python train.py --num_attention_heads=2 --vocab_size=534 --init="normal" --init_std_o=0.0691 --init_std_down=0.0 --optimizer="muon_variant" --max_steps=11939 --dataset="wikipedia_en"
MLP neurons of a small language model. Each row is named by its layer, matrix (gate and up: input weights; down: output weights) and neuron, and shows model dimensions 32-95. Each number is 50 + 12 x the weight over its row's rms, rounded and kept within 0 to 99. A neuron's up and down rows have the sign that makes its largest values positive.
After each neuron's rows, "fires on" lists the tokens most often at its 100 highest values on Wikipedia text that the model never trained on; "fires before" lists the tokens most often just after its 100 highest values on Wikipedia text that the model never trained on.

L4.gate151:62 39 43 64 59 27 45 39 39 40 46 30 55 61 47 40 48 70 37 32 55 30 37 46 40 55 51 43 31 45 41 42 47 46 34 48 41 44 52 60 49 61 46 38 40 55 69 56 62 37 56 11 31 27 54 54 42 34 75 31 37 57 65 50
L4.up151:44 48 49 54 45 40 47 44 55 28 76 39 46 62 46 45 52 54 53 54 50 26 23 43 32 36 39 20 48 30 54 40 52 47 32 66 40 46 55 67 82 48 28 56 53 54 55 59 55 45 33 33 40 44 55 59 50 36 70 40 26 51 47 50
L4.down151:35 43 60 47 50 45 53 40 49 35 69 35 46 61 55 52 64 58 49 47 31 48 49 67 35 58 53 47 30 47 51 53 43 52 33 61 74 71 65 53 38 51 13 57 53 54 31 37 56 37 42 29 53 32 45 49 58 51 47 41 16 62 68 34
fires on: "il"
fires before: " ", "m ", "m", "v", "i"

L4.gate312:40 58 48 36 58 57 52 34 55 50 50 65 45 46 67 58 49 65 74 35 55 48 82 40 60 61 47 54 57 28 54 69 55 41 53 49 63 64 77 30 50 40 58 52 42 53 54 42 62 51 51 59 45 56 52 44 35 54 32 54 45 41 41 55
L4.up312:48 52 48 35 49 47 45 54 44 47 57 38 51 36 72 57 54 49 45 56 60 41 77 36 42 70 50 70 45 57 49 62 33 54 69 43 65 59 62 55 60 32 55 40 70 61 56 46 56 63 57 56 40 58 54 32 24 28 57 56 55 48 63 64
L4.down312:63 56 34 30 64 42 58 59 23 51 62 56 66 40 49 58 32 58 42 66 47 43 32 45 39 49 55 52 51 49 52 46 50 62 85 47 47 47 47 55 65 68 59 59 39 54 32 52 43 52 62 51 47 58 49 35 57 47 62 49 38 49 50 38
fires on: "\n", ")", "|", ") "
fires before: "\n", "- ", "| ", ": ", ". "

L4.gate376:68 61 67 45 50 47 70 45 56 38 56 40 43 50 51 41 48 69 33 55 36 56 38 43 47 46 52 43 32 64 27 45 56 69 53 44 36 36 37 52 30 51 41 53 47 44 79 66 35 60 55 49 55 44 60 37 74 23 30 33 52 47 60 47
L4.up376:58 38 41 47 57 41 47 54 13 53 56 53 28 59 45 58 52 53 31 58 48 51 52 54 63 45 49 57 79 66 50 60 60 69 68 43 68 48 50 43 48 60 36 49 66 30 29 63 66 77 52 57 43 56 53 28 45 37 43 65 42 50 58 43
L4.down376:61 75 41 53 30 53 45 70 53 42 50 62 45 32 36 56 43 47 57 30 76 62 38 29 63 36 61 58 54 73 42 53 51 41 43 48 48 39 52 36 58 47 26 47 55 51 66 43 70 46 32 69 41 65 47 45 30 61 52 49 53 41 65 62
fires on: "ul", "}", "ear"
fires before: " ", "t ", "t", "ation ", "ar ", "ts "

L2.gate24:63 53 55 68 38 70 58 42 39 43 50 39 40 26 51 72 40 34 52 48 53 31 45 38 42 28 31 74 63 51 39 46 53 44 75 44 53 48 75 60 61 19 46 62 50 50 38 47 56 19 26 59 42 36 56 33 46 32 40 46 43 47 57 54
L2.up24:69 64 55 62 58 49 63 56 66 52 54 46 59 15 59 46 36 20 48 44 56 58 54 62 41 32 56 67 53 42 37 54 54 52 59 56 48 61 73 50 56 29 69 71 47 53 63 44 74 35 54 72 40 40 46 29 40 28 73 54 55 55 50 59
L2.down24:46 63 75 64 59 63 46 59 43 57 43 60 59 46 66 72 43 56 53 44 61 59 45 38 53 57 62 65 42 24 64 50 53 80 55 56 55 46 50 58 48 41 62 59 46 57 51 51 34 16 44 33 63 43 40 51 52 61 55 53 41 37 75 62
fires on: "\n", "; ", "|", "\n\n"
fires before: "- ", "\n", "M"

L7.gate185:48 84 43 42 42 30 64 40 49 62 57 50 54 41 42 40 63 59 49 68 45 35 64 54 45 44 62 70 58 48 53 51 32 46 46 40 56 44 60 47 41 52 58 35 53 49 60 76 42 55 59 51 29 41 45 43 59 59 60 27 41 41 60 59
L7.up185:59 58 58 45 61 64 55 37 55 51 51 46 42 57 62 35 52 61 47 31 43 58 47 53 51 34 72 46 54 36 31 37 71 36 43 49 48 39 36 47 51 59 22 44 71 29 49 32 66 45 35 77 39 62 37 48 46 31 47 60 47 44 40 43
L7.down185:73 76 55 45 41 54 46 39 34 37 60 64 43 47 51 47 35 56 80 44 32 53 63 51 60 66 42 54 65 45 58 65 52 54 58 58 33 47 43 44 48 44 41 49 57 33 39 47 40 49 53 36 45 58 30 47 37 61 63 47 58 36 46 48
fires on: "ul", "0 ", "1 "
fires before: " ", "t", "m", "ti", "in", "ar "

L2.gate435:50 65 46 55 51 61 41 44 51 18 25 39 50 70 65 48 48 68 54 39 46 57 43 41 45 21 68 60 49 52 51 54 60 38 67 46 66 38 50 53 43 50 61 74 70 50 60 44 48 50 28 46 46 50 48 69 14 29 62 67 63 53 51 69
L2.up435:43 28 55 28 63 53 56 75 67 68 38 64 53 40 53 49 40 57 42 49 69 36 52 39 43 56 73 44 54 39 54 45 62 43 62 38 46 40 40 62 70 57 41 35 27 41 49 54 50 42 35 53 49 56 63 39 62 40 27 43 59 49 49 45
L2.down435:51 75 72 72 27 46 55 53 61 51 31 31 48 50 48 44 43 58 62 56 46 61 25 70 42 62 56 42 86 30 47 48 75 38 42 44 60 68 42 49 22 53 43 55 45 51 42 66 51 45 31 63 48 42 62 66 45 47 28 72 40 36 48 61
fires on: "pr", "L"
fires before: "of", "il", "om", "in", "is", "ac"

L4.gate80:47 51 59 45 32 42 52 55 70 26 26 71 64 55 63 47 66 58 48 54 64 51 52 55 41 47 38 74 78 24 30 67 52 38 56 47 59 48 60 26 30 64 56 46 46 67 56 53 40 60 38 70 39 48 41 52 55 38 57 66 39 35 41 58
L4.up80:41 67 64 55 42 65 52 67 62 38 44 42 42 45 64 49 46 43 39 54 60 73 48 60 57 46 45 31 57 47 49 62 73 49 53 45 55 54 70 35 66 40 39 51 41 43 56 43 49 51 45 50 70 53 57 63 18 54 38 48 41 52 66 40
L4.down80:48 72 57 42 59 60 58 82 50 31 40 40 52 51 50 57 43 56 35 50 52 51 55 52 66 62 47 40 70 53 64 47 74 40 53 39 70 38 49 35 49 68 48 39 42 52 51 49 43 59 41 45 50 39 56 64 40 60 42 50 54 46 52 45
fires on: "pr", "w"
fires before: "of", "om", "in", "is", "il", "ac"

L6.gate119:43 36 60 55 33 46 34 53 62 29 59 33 42 49 71 25 43 40 49 27 47 72 73 45 36 57 41 50 46 54 45 64 38 39 54 24 46 70 33 68 53 59 38 65 50 33 25 54 70 36 58 56 65 66 47 49 48 17 41 23 58 56 54 48
L6.up119:28 40 47 27 48 60 56 51 55 41 50 56 41 58 46 22 43 42 42 47 68 74 36 95 51 53 57 36 35 50 62 51 28 55 28 50 59 45 49 30 33 46 35 47 56 68 52 45 62 44 50 49 54 48 28 54 46 37 57 38 40 52 66 59
L6.down119:46 66 51 61 61 49 40 51 43 58 48 63 46 44 35 50 48 43 57 39 57 48 44 57 55 34 63 36 45 26 63 68 37 57 46 50 36 53 56 61 32 41 44 08 51 67 49 51 47 54 54 41 43 17 32 65 47 40 51 61 45 28 67 52
fires on: "\n", "- "
fires before: "| ", "- "

L2.gate66:49 45 70 45 55 60 41 25 33 57 45 26 68 48 37 66 30 55 49 37 51 72 38 42 57 46 41 72 62 34 29 52 59 55 51 35 45 37 48 34 40 36 68 58 51 58 60 50 54 53 40 49 39 45 22 53 50 42 66 49 57 55 73 42
L2.up66:50 63 52 52 38 43 57 60 75 35 59 39 47 56 55 99 60 43 57 31 53 58 60 72 41 59 43 59 48 63 57 72 56 55 41 50 27 56 65 49 47 34 39 53 50 39 41 51 48 55 50 54 64 46 42 59 48 46 44 51 54 51 57 36
L2.down66:70 60 47 43 55 63 45 59 62 60 53 35 52 44 53 94 58 47 46 58 63 86 68 64 44 58 59 68 54 48 54 60 55 52 55 57 36 47 43 45 54 43 55 31 51 27 45 45 50 52 51 72 50 38 40 46 45 46 58 40 60 42 61 34
fires on: "==="
fires before: "\n", "\n\n", " ", "S", "F"

L2.gate80:69 54 42 52 56 60 42 31 70 48 31 50 57 66 52 68 55 56 80 41 45 50 48 46 45 75 47 50 43 52 51 41 73 43 55 48 38 54 30 41 50 33 67 29 41 55 58 60 71 50 59 50 56 63 36 73 56 65 56 48 54 58 54 59
L2.up80:61 68 48 59 38 59 51 46 65 62 47 45 42 51 61 63 71 52 62 48 47 30 47 28 51 73 39 43 64 57 44 40 51 46 72 43 44 51 35 44 41 53 59 24 51 59 52 62 72 48 56 46 44 63 45 69 67 51 40 50 49 59 68 62
L2.down80:62 82 42 46 45 38 29 40 42 86 45 31 60 61 60 64 56 51 51 28 62 46 42 58 67 55 48 37 49 46 36 58 49 54 59 49 47 63 31 39 36 62 41 41 55 46 57 68 68 54 66 42 58 67 49 40 62 53 29 58 47 43 55 43
fires on: "=", "Q", "q", "X"
fires before: " ", "u", "\n\n"

L2.gate380:57 56 50 64 45 34 47 43 62 35 42 47 49 69 45 72 57 73 52 39 48 54 43 47 47 45 52 49 74 39 47 46 37 60 56 40 57 54 29 62 36 54 63 43 47 49 52 67 43 52 23 35 51 15 55 50 75 42 61 50 26 66 53 53
L2.up380:48 69 62 68 30 28 51 29 80 37 60 64 62 53 37 63 55 68 70 45 48 46 46 44 58 52 39 65 66 36 44 34 56 54 41 50 57 50 49 77 45 38 83 43 30 46 32 71 50 72 28 42 37 26 31 55 64 42 56 43 42 63 48 59
L2.down380:48 61 30 28 48 47 38 63 25 51 64 57 42 84 49 54 51 53 65 26 59 43 68 46 58 54 72 47 51 60 33 56 48 55 39 65 44 47 48 44 42 53 30 38 45 46 60 54 54 56 70 46 44 48 49 55 63 59 58 52 54 55 63 55
fires on: "="
fires before: " ", "\n\n"

L8.gate150:70 48 49 53 52 40 62 70 45 58 47 38 51 51 45 35 46 34 55 47 49 69 29 61 49 45 58 26 53 38 61 50 53 36 43 26 61 31 32 48 29 56 43 42 39 62 39 52 46 61 58 33 31 61 63 46 46 36 48 80 21 46 58 36
L8.up150:43 66 52 68 75 39 54 49 65 59 54 48 49 55 48 50 40 58 52 72 66 50 64 47 61 44 59 29 63 50 37 45 51 43 50 59 77 42 43 57 48 44 48 49 50 44 41 37 53 43 46 37 46 57 51 28 74 67 49 53 41 41 49 54
L8.down150:46 46 38 55 47 53 60 55 53 76 56 38 46 42 40 63 61 41 38 53 49 60 56 59 51 28 56 47 64 40 60 55 45 36 43 58 46 61 63 55 47 67 52 74 65 53 73 51 36 48 33 52 40 34 61 74 59 64 43 33 47 56 55 57
fires on: "an", "us", "en", "ul"
fires before: "t ", "c", "i", "e ", "si"

L2.gate386:49 49 21 57 72 48 69 48 57 51 47 44 49 52 24 64 32 50 42 46 46 45 65 44 41 27 61 45 52 34 48 61 32 46 42 26 50 56 54 51 50 44 58 42 46 61 73 35 71 37 35 54 23 51 66 48 71 21 44 38 48 46 46 57
L2.up386:60 55 51 56 41 47 45 35 57 46 61 44 46 51 62 38 50 73 46 40 72 43 48 60 50 42 67 52 50 73 42 38 52 53 44 51 51 55 61 43 47 60 59 66 50 45 49 43 53 54 53 55 47 51 58 64 52 52 66 33 41 37 77 53
L2.down386:35 63 73 43 34 61 34 28 47 40 56 44 38 69 66 52 52 44 81 54 51 63 55 34 40 60 60 43 72 54 55 60 39 30 55 51 34 45 49 52 67 62 38 58 67 66 50 56 30 24 65 37 30 49 25 71 37 34 65 74 31 45 70 63
fires on: ".", ". "
fires before: "\n\n", "\" ", "\n", "\"", "."